Part of a small language model's weights: 358M tokens.
MLP neurons of a small language model. Each row is named by its layer, matrix (gate and up: input weights) and neuron, and shows model dimensions 0-127. Each number is 500 + 40 x the weight over its row's rms, rounded and kept within 0 to 999. Numbers have three digits each. A neuron's up and down rows have the sign that makes its largest values positive.
A block is one neuron, or neurons of one layer that tend to fire together. Before each block is what it responds to, as a language model described it from the Wikipedia text at the highest values.

Description: Word-ending pieces, table pipes
L4.gate274:501526486461510518521573485497520450543428544562509502514523450533491524545501507522436510487525488473582485492469447501529479473454483456509552557442447528518602550533533467482587441467535449516616483503535429463529481489469520436475527551474408438491533601479501458503480462523561483501547534525509499443585561492461518461485472478489480519512456513504466527504477488468465502525562
L4.up274:478411556490476514456455486412458527434464514559511479529510496515543529490520554546441537476543483549467521535526509499426426424499488452497463512527575455481498434545503463534490482523474509531500519487509477493524534480448497473532529483409405484493453464453504504583553460514520517469505540461487457509482517467596510524493505462553479534508405482495485442510510481435512487503463
L4.gate287:418482505513494548486529575414455475468454474431456518494483441485443448535485541543549500528521563499412570405502511511498534558506507536546493476517421512507503482538488504432482451485454528468470480486481502477540492523487508528440518497488571483508518496550552447506554449521552510509495481542496408559493489444427540540496457497546603556540426492497530378529522440538441523503492
L4.up287:492481502485479491459508499498544484428498468469447487498493508513452480508430553533524471575508495525456550426541539557444448553467441460472564439501506551460506539589437529467500480478437471498483516454485535494515483562544482518491520468454491477435573483459501547474531477437517554479519509450496512543467504480456559500488516449543590565462427434513495439475540459580518483528458
L4.gate318:435523527529584492498541493519515523420476476481451502475447467512532466419476539552490500474520409540496572547456488502521590460534533491503505545505529508483513475451473495496514491523482516603522511520522410533421483451490447506572546576509488469490558514599477496547456384462541455539497498469554484551582503559517449463541422534494500472492491564486433512510517552507540544542493
L4.up318:481499461480527510459448511476515437494539504499461496514535492459508489505516499575500582550506494477489492497453544594504588471556472492496592586558506478523449450506496422479464515418537479504536446471481426505548458566458502506504562520504528505589477464447546543549515494527429516547455504571503543475525495466550478539526528525556574518496444500515535554512493450522533512578527
L4.gate370:489480565428502526562508458488473478519524482497471563531477532594452435449460525495476455550503525495476539473465507537499515547506458522500545550478523523445521468499496461518458496465464443503494577543573551494498468572437483445510495481483449473576576510500431477562403529574561519557511546519516458588487490501505570492481578485564515523526497486526489559509489465441565493397463
L4.up370:444542477446457505480436530455535478482514458476498521489461522551490434541482486560532469534497489540439592531530570433391491466468497484583548515442432460557468505468510519597545516470483463442596475458468460462554467487446521455524541572512447466512515528455523472469494481471513546524494455520489478568518512536486485521459431490522482546502449432523499479591484490520608480523436

Description: Mid-word piece after prefix
L5.gate527:558545515516522491451504524488523389527533426520490533510514509525416495524533478503468545579496594502508532521522481593512516523445499462420435526474525534542575450521553491592491505528453469458523516424536437523480496489454493473507459502509539474501549557479575535496512533499500475486519581520525543460504528472542529473496484544484566518512454551483460527494509395560557529503552
L5.up527:555514551555537514498486555490509512569545499495544549547483502504483465414462474556480492552523579505416458535439510521479525518547532521445468455536525521507515531513544493498488509444507399513539535453488448509532474514517505436531490601527497524476525469459495510530545450533465537481529454480526540437520493478547504561472496531549496516487490544499494573572475462485502497459577

Description: "of" after time/place nouns
L4.gate102:481508480444496581520514502531413635531509479464496493533473562499467431432474463464480525475487525514549490554547577495541503487502433433531498541543504555523522485481514430489479533468494472467446472487427520478464475495469472455548527504537477463531565455503489528458503506494452474491442440451533531467510405459456504466525552505439601580461453507442493512512523482523462427522511
L4.up102:520450523581494526520516487491453500386529534577502525474456548518521499471433517497448492522429544536470489521503505453495579509513494481441464550467492473499513421487440524483497501456456402500454519440557426527498517505502539494588480552436580550519558428516496454473524502496507470477419516499504562475507513502465516524524593513433425543484538523508410470443473508483517520400550
L4.gate159:529509482454512461506465506490501504417450512511504445527474464419458485489496452502567509524499517523473487500494460496443488485445423527518463491517454498434484501562491500444539470539520462502508530524562494550509487469470441556550496540552493505476483448488443475486457513459478502475431441519475533517541472509467602585583493545503568550529510496542479479490508495513496433477506
L4.up159:590461536556513535439515494508602514513562487506495537471444511469551476530522510553526473465432525566537562466489521449535503499564552422477500457511582530474490445537527403463438540460473482503527491487484509537607507523536536533453446461520487449544489523431551462485453559408459506418475534409548478497498539500433501532551566505529511546491517506493546445565488536515568491545462
L4.gate231:499490430544524494567487486458601551566540488396567450477506587467497457515556480457470524441440468510511538549505465467562479575393507550498430501526432545488514534525492511525481501524486418459465420463466485489542555466506484529479489532555497438552483492520495537497492556488487457474445546486499489522484515422546507475500588532521534477499430458501506447565491482509525434456517
L4.up231:479480530508520531564436541511574525506518481446514454547436549516561500472530474489547460605471496507495493509498519436514496530532473490359462507458452554460484498549457496492551477502570458460466438475424488481449610486554475424485460529592465493537551461468496420521527500542485480427469548503547534507527551396482539494503555521504546566545465479537545528513526499540499492431484
L4.gate592:441520474466461552474578455478509512525536505572483490452539527513486442498527592501460615466491493498507484512500469411475558501501536451468512485462567511528544504518466505460539581518423440476549454444512568502499499481551504482523529528403473508521505438506502509508506471477586529573506512407519528473501462434470504469471470485467545482501479482546496465504521537491465465463501
L4.up592:491494475503505586510515488475510508498555528421519502463525523516499580454459458483494539484518508525409437486488523535447507500437527571486537542487520494466497508524523536544507445523487455474473448495493499522525453454518536519483538513554511490521503489518490473497498550519512511536518570563509504460507486514463434488565481563468482533519495580510475442484476474466559526516453

Description: Mid-word stem fragments
L5.gate236:543495493535502495428457555487503500496494521515489528475512474549516411554516563478462453584495396509512602492523564523470484524479453459401471445403527513479541497539517388520504485561589491483522446555537476499431497541514488570391498476444479528487450491506446543527608474490560536427517480495546495471448501496504558531509505531556477525529499482531470505485482448465502489465438
L5.up236:488485460525512537547493461522514455550447483476493549545463484518575523533437565530530485497479493508530548516444510544515526489440432551506570536456462465455516548457551460481531544482446534418469473507449532427482504512470477590485510460463486509464494453527532533516459521485508487499539540482473523484495477525523484475567602483502441509496486508573524554506574486495535525517480

Description: Ordinal compound hyphen
L3.gate15:563522549551507493493403492558562439497478517415475490541560530477480440537480436513464557481546469518537472395510441448530482475534554468456532586551502568462491504483495507453550517504501433421520524477461524485497539496473471490495487533476486607526495475504480510506514562500508543467462513526567466456467560472545469538486502464507525516513487453494484444527536481505536554465513
L3.up15:480446458505556449492497488544500491536593491606497473530428481518536517554421515518481488545516465518508522456536498485508449512532416488484470514478439514544405505503539453468494522429494501522470490529470491464502483517464508510494488427623509568474496539534525481546451487518509540530426499479505515501558539491485484521512457453592453540438496534470517536480508505522547525511547
L3.gate78:442547435530457547507584493512427540571502502492452466501529496446553498528509491469479478532520503497457505502556469557520509573491519579478555566511484440549507409490423488487470509447498552457497498450497450490480547509510503552455478493511409572545492538597515518488515486513441415522503440525523534480513500469536482479533520447517490530519461493527453569485498536522492549467499
L3.up78:482531501533437560476436535587499508554470550452500449505527522469510478527532492545534512466462561562497545477461469457496533563487448520463451488557533488472534443566471475514597536497472529489515563475500468455478470561508514508537500515566479546451508479543586449545492514543466471429550520493489501503480458404490504466493428464516500450482512510527431478427416548493513474526495
L3.gate290:464496463462490461490484535489570455538493546566468460490565511518515485416509484546488484546519431537521477542509516457520543530450580482504511418477470535521496497533498516515460479419466544502543518454516448487523537508482518467530513497444558521532474504588489465484489537522470469551509540507560457518564459568554453491565527480511513563525452533433578499528512483562454505443443
L3.up290:502553526535498520575404465518487479461489523446529573455549493423499471513545479486484485477610435542484555492461532495474514467554587466492469504468532519562394577499504533468519531439467495449539388444476543483512461456488525450472502472509496446474503540518452561567554501499543498500515454434520497454496502483523541448558479574488538481486487545472549467542422459473504486476466
L3.gate549:507527511480491582460503479489589498473476519543477496531594522564523440510445499510449416484548505476568435484483442523541488467510462492506488411566543554519479447472541493476574400498474521493462502437495484495450515490469451451405514454492535573470542498465488486500466533489523481485487491453528524389475509399535494496555579476550583487493486433515432504422520514477579491526565
L3.up549:548541459514528582420477511479488507443546471481498431436537472480468474511495578434508503573544440472572537381487480474464537479484495520505500489512444498496434508517503496450550473452432510468552540419532536564540525520490493514399438460521482546534507471489457491517442543451480521535464440481568479470533463462471487553522512451492528495472577519469495476493530424528548523467534

Description: Word-completing subword pieces
L5.gate642:435467498473494533492489608530453508498447495487401424581529513505525510454520499495507528458497484490487490498462434503546510479557482539448562509510527470394412483451511469428566496391497504489510509469447569478503552565419517489478460543539514535481506499534508508518479485457475473490510431549458515519515522388524538492559521449454499473508464514507464467478522479502473480498462
L5.up642:434496546525502502491429491443553434538528447531520472467524533462457561419451477558467499471473505511437502539524470476461481542497530512561547493500503528540479467455485532439559485467426457494512519518433476484488600489459540554468559522496446516504507456478550493500531536444493423470443508490522488476502626480485460550478482550468498471426494536441497522580532448552463422487423

Description: Mid-word continuation pieces
L3.gate253:527551444471435500427519514464544449455471485487522487557533503517478453464494454547558546537505477479464545464468563506426470513555485505517489438488527456460517538484495501562525518538552531508481404518510594469505536552509527580496602473422465461507532463479442444524587465485480518488557452464460522553500484524534496477536450496558516507542574475520559494526512445505557530539530
L3.up253:483602508497463448487545455553504552512556483503476437528570379489483545425560429492485542543475496564534550429473507464480584545454480500486527583513573486584509503530533504450520467567564502473482521441531541567430585487554497495539464472542471473592518539532473500437539536539533537573512523528554498515519513508481467484542536499520444506567464465527520495502472517556503529522494
L3.gate401:549558506511501431405522451510526560494529462543545522450518537541479506507530477522473523501500477517559499505513554516489547509482505496533559420513455474433512450540458453549535475527503569534576503419456456533460457448484468507455516534457443443547493480484657551535469512529500532531509569476472534542542499517534510542475497533491464423489473522518524477550479438501497528504566
L3.up401:559541540545473496523496511522494457467436516584518513463476474508538502423500533497461476494543466448529486468496573482492523513461491463476475471453417493472527486506547445498495494531489575575529547455520507513485462483467519539496485480464465491547458454454596534518417503572495470533502512475440515476488446479503546533409446470405548448516514517479535519479527469464432494504523
L3.gate512:482577494461506480548490533474572459535358551539434443510513487545530456445371467466505498435442437490542549559456486486550526510509468494528495429548524479487555523523509548461478492542491566535488568521477494499444528499453591549487533506531537606491454508545455482505433541480492515501524506480464516468500479524472573527409443481489471514573499534577494563472497522510490502489504
L3.up512:532525486459505467436484460528470478469449499505550532537520543536460443452565461538459528520576516449518512546564416494470503444434521478557491457483484540486479470477488501498483500588485453405522553457457537479531541529490512486520535548530455492454503521440473502518444512524445476555470456532480466474460468512504448523532419506541576469531521423463493500548512516466510542494439
L3.gate572:516544563552470470438511532468533497560466472536474453447544558404550484408459479537527513482499498545509600585468521518539502541555452525482540553562514440552445465550483509543514455460521506438509587463474455447518474531461523496486483463468463517505454494517459482502450518482515444531508516483476537534543530440537460426470486546465492472493529517544494557565526504529512474465535
L3.up572:402506441507513409455424450484459467490485535569524477462386471494456523492481544526523421473480453536493476564482557525512409476562490490524547525506513485560500485549491513423530450578502508437515491445460468501457546490483572456484449510535540497507489477512444524516481570523516566543454523526525465483434446604422535483562526531458499510559429539512530535485497520497502455505412

Description: Word-internal continuation pieces
L3.gate358:447585550465505458487480521444483458442442453487469488500491521517476424476464479493491508541538493529436517503449484496470544466446544458536514484557504503507565484489498454478489476493549496501480583428506430483486442486437532553526479462548511451560556465433496537471522459543505471489434488511465504473520526479510555523500539592574536536519491558480461575558528443531476515480535
L3.up358:504525528587535490542551595463546474445490541566518488510510456519487434477515461499477550536450451524495553537523531558534519602477404523557503508445477505464507519585463426545543523577562529500538460449482526446506454420574512490526504550457524470548536516522488528543451488510511474512523485494510479519513527511486482451533489560543537473473450565516507536528483498577515486507443
L3.gate425:476514521482570535496547493526491604476423461471551529546606527444513472536513506549514486429514508515568426474477522507476444551397511499582457500486482479514593483468516500537477527469578515494494559521523484522492491575512466546552499603502493444501499519467469442503484503486576486472444516472508444528424446485558466478557528504466456503525475490492506466532514539486468535563561
L3.up425:524465490450531518503470443488505497434532481478482464504575516432520514563485539471533460518569494510573502561575506465436485535476517454460558457526540465509491553521510504518577516542483552551527528482481467511525510481568457499484561552432533470483459499527462477480529456477442504494472424497510508464573442519499443415508548574456460512499501459503560540465425465504474463514479
L3.gate547:509528565467471506506437547519548549423433444504490565489466455514516421533421440513505469445506448473528493502552556482514539513520493473527460491467560551555572510515539551513492432521527498474482502504498453440514474462539513496571533554517429462529496491545473463522499474514437544615529570534490548541489508506503464417526516471435487536482494526424459537518498440430464461517548
L3.up547:497496442433497475507435504516553577514500474507411493460507557537554456487487474536481486461453448480480492550520392496511537555483572537470504529486494460494473488385515544532495506521537500504425519540541451501543585500553510465460456461533505494447499488536451573518496435555439561525547531583505535482472542477553429452511470500494537535426544548466487561449536501469509475506559
L3.gate676:479467438449544463518496581468515536524465454494480556487428538498468417470454569473533517449480433512579485518500444472434451456514546478490478432548560500490513447449567494463466412490527467505508501489542499449499495492579599560479513596527526485491549478519485487527463483398500470551481503450493426419471574502550450449501433551431564530496524478446511464512509479463492452620477
L3.up676:484556544527550418517528484542463548526513438525444487501505507511537496509579575531494501495530489493479531585592502471497470482569438482469458520505535449528520503434498547435458499505578438528544576509447478467494459529484496522470504477516466561523565477506509476508484453443533544487461514529475483495488572506470420518500557454448514547509469484457473481528495483511526498485493

Description: Mid-word subword fragments
L4.gate224:482482449452484563483475533423490497489499490506494467505531501419559538496474492549559511532520476479489525420535451480480557499512536547534497518431509561617556517475488482504493526458542490516510487485476492511557502536527525478524485487513497520419459525490569546508418546408443481540469448523518477490473488496448547446477525497497494461499472480466495547500555514434547465480518
L4.up224:511477529497489520504441482495442532434533501505514520464422488494510463465487542520520523479587506539538575490475505539460494487476555509496550528494496505504512467525504435516492641510499506546548543488526464511442453435451507525501564502493500506484438503565469509547583511546525574490473508590387510469577478467540504491526528496512458462458508482503579453588483594500484474533559
L4.gate447:531456521471556484410543516428513436567485482467498412556493507505428521457509518492463507438448523573552568560441488581507493517544494474483516530548497482480525493484521465481558453542506542535497505513550437479473450479444511435500490506503537503518487519496507442496493448582569519466426482495493588514497570503455514532435490497551435506547515433485493515486497468448516480463502
L4.up447:560538531481498472448501540501467497452475486546500450484549475477500461507506472520495485430544584461512460539450450463530436538525508483507485521557467555543473551502602573538532518555550517490510543457500514455496520500534502470479428516482476473523492493482506614503397455550511494529512494408525563486416517512492476452457506476520549524467547613497564558497489532519542451541463
L4.gate560:572502486480490518471504477535576536534481405452431515517441460524537561475466454498461442500485526566541561571508465444558527561554538445484456493536471509517513534473513501518475486479507508462463508514385455543520572488467451544538559503549556483505491490489562538505486521469531564492488561536518522490523578431486588485488514540536495483530486508509447546491544494418541532537506
L4.up560:465527502528466504569505468470462454480541484537466554558421503494530533393453473493481521507458555498402474547529439452414499505497524465465466549469462532522508467478586437491622517475503515492479505522510459475514512452505481476592485499541551514504513472459490533510421494513535475474460524465512524436530466436479522457444404463499467529499481475549503507540550519504509479520458
L4.gate636:499499617500498451520490480477516501417451447578441481536467542502460538477507479516521546503541476545470535489493480410404544519448513506518513504557506490517518486493558472543500483455506530493542497518470485490469499495499497482562520515469490459497474466532487496513445495535507471510508516510490567438513583502496464491511504492524485536471477430512463448509497454419442430441456
L4.up636:544485498463464533498521498422479486514471553493465474449489458502520509483486506534503584559487568481446537505448438452523450439525484489433551530501471510582538530485489470436481519567453486481470360443488425471528480496504471491526432482577472485483492555543444563487512481618585478494486553437484538521476502514494492520537490491483515504515471507544523486495572467439467495542514

Description: Mid-word continuation pieces
L4.gate81:480425485467477518509520531417523578466532468510638540552508530499461476455472490496436487524452447489504531485528556467507491463482498457525536463520471536496483521593442501467513492500544473456548542501524571545544453417507552549513520528538484493487476531442543520550471436443520473517447519537481515466512476543512502526459547505499459474485573440492515457495560513458464557496453
L4.up81:489517486467447516428476506480529516435447548528507564486517552563532525545461523524509456442501542513547528467451489500479517526429450499469378476457533521505526515407554512407482513508493499517501467529604540509484521488534464499526473419466481542490495512578488430470507525455557528579528521518545522498489498538526492493464475463541496500551509595506529548559454420487489516574497
L4.gate103:444468470485477501535519502480532448497519517508548554584502506532463444561518488478519539487399556496480476532484478482489434498485550475531522496410505521521500492500557486465483579501546528541555515494497517473423475471542515624495522470569472472436535446485522464586488562523568512524485497477530438516549481506524422552488487498447537461505478475557535451506579488531470502467505
L4.up103:543474528487437499503505444465465433512583512486534552547522596559483489493461475450473511534426515536448478475403508512491487502379494488528527552485434507518545442441500569508483515519516497478482441435490559455505472444528505537488459508458470462467537490478448504537495558487542471503477521519552480496537481466483479465470449510464496454498481435484514471484462487491528561484466
L4.gate558:439522585467500478480527496523528472460508440473515509532484513460495495572511545477524484485495516485497450514474429491493499484493586516525530541502500512508598521477489431521498472467475429473581473403488544568441494483559549478514505479449439500509469516515482476486437463534441457500495493527614487487426464476458462543528472557482472499549479445521455463527482529469493479505475
L4.up558:544608542463486563449542494470478538457471503498530451531545513519541534501470492426500481505512519489537463541455471457499472500541553505498461489516464566462551519509538477523582405468450522535557475456543471557435517428535467459543516498496507503513438552469548515488443516490551473589449467517535484453490552447511466540519476506476507524449514365538503518457476477443436470512505
L4.gate587:497508523459489490534434603475459518518486517515517483546481527494599480458549560493527514401519487536520484499533492445525435449450524501515514576414524558512541478487450486521508441511585525499492433511551471481535581495456513564522544487456531533521516487484478563544463507543522493546475475487453464491503474465455537496501507475551541476440482509441487519474473485541473500511514
L4.up587:507506519520454588490467491561528535507460467499537466500492493473537501518496541478551472474545554531515525502427438513490474483539476518539468569509424499510461453537470545531499478489531535505577480481447558541494471450454453548486495474507567522497563580538495518473599533579510519495481518466472496504524465537595474443529475489446527526470485507506520522514485505532433592566482

Description: Mid-word consonant pieces
L4.gate2:529444514534514567489461524466462550560454496439485500460407482471454506539511442519514486587556495571569479497498449481502529471475525475468582560476474528532489500578450489476536546402459478515454554478552461473556544514488487478528557554506486440488532456523521456510518490502635534467480458416549488523463469524501561517504482467475526544498491464536485461547482406469503538532536
L4.up2:473555477414417454539446531522533498440485551515529490494526472484499555471512462469525469547537469534561487469479486545578468543505552550389559534508469507527516496537467485488454542478468590514430520518541458570462558469564522514503510517520486482554471437510511476518476572549431500472493548384513537541510484524547496503537513468454447444445440465495508514502501501506444478518504
L4.gate24:438461479531439530526483582535485495565494488479544514492546522428486515445502512565499513444550516513549475570454451422469557458511486473482532561581480552503442477438541534580470477499558464573555461455518434462505547483511445462550538532622481595509586521478554513541544501559490486472543521443474509462457544537536456521479498529552480488519416498486468497531531539520504545516494
L4.up24:572469527533544533506453501564508543497461540507476503490429544585469509537544525503500541443532446520481515484482495519484468527523453539537519372518486480540561476533494414477545512523538496529460519528436460538535462587453513490574503509487530529503507450521444470542468532493515471493494531486554493514438487471473446562503474514565491517482525587477562514543629461499579494424554
L4.gate331:508496526543489467531469429527548531536503431559544547553503476487510497444503492518485490476571438556455512447476490542497563569548459483449498506494549524480586493539443459482589413510438432517502437492430480488531511455490475518457497566591437493490500561532550483458564447473482503459525551535424481514566535567518515500508411537580504506527528487523515445467499510505491511488566
L4.up331:461508420517498547539454492476502526500497505378527537526482525457570433532428500532537454508560442594512490477487548477508494530583544486478570490461499405517458526534493409486532460516528495474482534470546497521442497466428483505500494498492446476476543510478497438489504477543491544516511489520549491443475490467541445505556532515470517508558491515459508467529400485554552512441540
L4.gate519:586467468497525441535489507497499462475464529484518460465566498527499502534494509530474450464497485487523503518556467514555530479517538437589495499501508467528570526468514481518453478414572509507531460478491523574553468596444499509490546514545448560517467538552513462538459510503566483544527532538477510534476468551461431458428470485517498586505553530472486488510451532424549493566437
L4.up519:502497459483543527492500432504453514431484481430498544553462511539521496486433533457545499473506537503502474457614428480475509530438473445498454538460543502526518469522486454482528549531503542526583449492508479492494487512492484502423475460489519518502545511527545510517551474446543551527468449447530438552473557558539456437477547499431494423507521496439470498549480482531484511535552

Description: Word-completing suffix pieces
L3.gate311:535462456539445516534514513580496506565517528528508486509539489501477491530499575545542535460488517469525468456438517505539520435526530478437498444515531540452538502388492493453495484471545472471519510480490491546487551523446488442451536410499450479498506593505568508510469476498559490426556547544527458495485541566489402480539488435489555492489536545541441540482424529524507482579517
L3.up311:520521502537562491553464523511588465464458550509535440502444449447514474457492447551441487494473466485534493492473486505491431460389489498572469564491480477530498467527601483532509446476518536482532485507495474608497470444501524516506502508489545503487498494470440521491449409514504494529483511479488464535533472406460497446527596507495469533494516509573495510456482521524487510517475
L3.gate369:495508496498456511492530513509473504546467516464523513441503499515541482480472484467444432482501444487525441414514460468489483478514463446459496558455607516420514508519502493498582491546526433523526457563503574486503457541474521502518496494581591495541542565490522471437541494494530523559535586474460488525443526533457508559471453472516552461514526496533494478468488474509467448440539
L3.up369:445540496552438557488584505479593601508504525523538452506594419553496491563504597348457506461442502495548495458518468436571500467493518495453478510495475470524468512463539429456460456524500514443469455452476532517518483546476421540512549519549447433541531549526474506509487507432514571502516501476514519482456535521489524503447496498464489419465528564474545551498524536528459528485570
L3.gate527:511466490483464495496493470428505570437516497454524456494493473511495520466472533469536442431474508435499466501465534496537486480520426495486535526501452529482468495533498524494538480453465507505461519404524469564534483562475571531492627563458435454516515579511466426488532506470517506502548578524530609445482539449467403516496481535492523520505549485489561545483416515410503484529566
L3.up527:546516541563559480521513531484549587535462476470538552522446512595461488479508498440454524419436468465573504517528484517565538590538539503450462431487529515519519527471554485565508442456496488486470442448538464506473418561475568541506570536439508491544548529537506480515515509494481506543503491535495489541543593556469509540504554547527501554509552473536544507475491509512461491524428
L3.gate652:523460472544436460514506465479439554485395455454455535448510521497528537509557561467480475509507464512594539462412477460519478536575589484492435519546500486493514541471508498466522553514462478447527516521573502525512519621486517523535469490464457514490449545548533456476485479477538483439503477518500434467487426518445450538544480536531526459427490560513544542465514461521553543578436
L3.up652:514469402501444488561541486614480527516575517454526516486511520516521440555476507456487492504439550482596527506433512473454432467511486498525469566469498494507525481512511498472487573530471482401583555486506504497467467520467515494539549547566523459489445528550515498433466510469441507492490476519474530452502529500492478504489411596518504437522503616500506539497501519487462462487432

Description: Verb-ending word pieces
L5.gate514:507502469439497441454465518485510462522518565501510459500528542568422481530514461498439470454489476530559472481462485459559484527463549521520504526449432486485483473466470528489597448466473509513518500530460486537424483481550493503619498506544485504522469453546512547473473517540542443549467417547495454500535566477486502479453452540586538456462548558563479432433539525498492498504485
L5.up514:516589516466474480475490442473548494477471471567471413470438510568476484502587450516424526538465513515490506507529477500488501507444496517493591526487497520462471541475462368546511495474462503476479555457440442521518434529525507586521512526490495495572504488487510506469546447494483503466541485519529528433484468454484526498492523530564499500452444515571508495511471516495533480504490

Description: Mid-word "s" fragment
L3.gate347:539491503500561526521469532447565530575476496538489473470509561525552472537432521514512481522584402505487541428485518546491517501493420511480411475419490498424497456481472479474486486545555586488475516559452419499488521426495508505501529461487508476462546527543557531489440458461499485534433429485444518502456518462517490546528467503583510466523505514471468590540511502504452556457494
L3.up347:570505462559519559460500605536524521520466502535450502505548501529586488496488548517479500494524488459485519441474554545538497454533499533656514485478481461529452451522532433420501486525513527453460481572466424538421534476487512468519556427488527468504524447515563529567575516494532468503492423463524541567515552486495560466531419511536508469552456443471523560474450456463504551537536
L3.gate356:485488475525510570526470591446529579471500483489514533505514507426542464433501489456481518468533504503456578505507498518521503541428475578551522477526549512558530488461469500499487447445484514453536510541495429450529495545518408508491515488566493530514477566558454558504481515490500464511468458472487473543531522544419469491546510489505434547534516420469405486428554506516537456498487
L3.up356:541470467574468453497503567495563533459425452464501437435463457469545537485543504478524481478527517538479486478514517448471518551516483464530478443582464508528506560434536516420457422537424435495509536463504466486468523532547459588489534490479480504583520557585456412527562521473514506465489475545531466484500516475480466507510517496535503472457532523517451498490541498448563449479477
L3.gate648:416498411501493493523541455449538543523443450525490534565520486465512423488543517488505474514495527500478490506526560534480525511509462477521490490458479513568571474524485415506519468526525468413517444483548334508502433505519492536452518549536532526433474501542507530506454522452532529495475499484496458443431481457471443511528509511456440521581466486394433501494587529506489551528534
L3.up648:452539481592529425538479505470521526514580510505540522535476540544535554462620490548542449453466494447472512540445512538504508476508432515586517480475500457445539584531487442411465438521507481514431532465517500533455505453486485451454495508533510451459531510513520537434464438409494496526496556463482465475527589492487490539546546532521522616466476487478451519449474424466478535552480
L3.gate654:498575534506456467443459584466511508511516471513530501487503468445517547473496483485531566536456448518463514538491531572471533530502468513465535492493465568456548511503462466463485502477458443511457491510468481578527592500492511520434416512518455468532562523497576496527527525516509513487534541487480506447455500507433517505546424516533483476571538478477496395593481515497518425475531
L3.up654:524507492485583516429503545496531492583573571472518528575461436436523543420553520451451551463532454550478518509459472520513536472524476457462531537491487474497456434488514504535554475468525518488536484564443470487464519487426526541501499505596499505537556529485494473528530591418438535503463631527530503455555511419409534479523493523484502505555527510467533552532496492534532467504497

Description: Noun endings and heading words
L5.gate174:470515501518467390483554507506525484497489472445507496560514509427540490470438534455468434486490500493448555527456476478475429513476557430489549490498456501489494513504551458477513520519400427462494475509494524508483512542473479571428478463463527489478496483510489589463424497419546456467449507517501531503477472464470465483517433464418500505495522446467487512527521501520482500500469
L5.up174:418591425438487508521538551461542499586533449553504497568535538516476485511535510444510533476596512539471479423448380427459517475552473568556411486471463540528482482485596556393518500513508584493531422417500549556597488513512548520463446564494479505438524513522480570513515521460576474508492501530489525434560550554531588504545503538504513522503548532462540479496523501515512509501459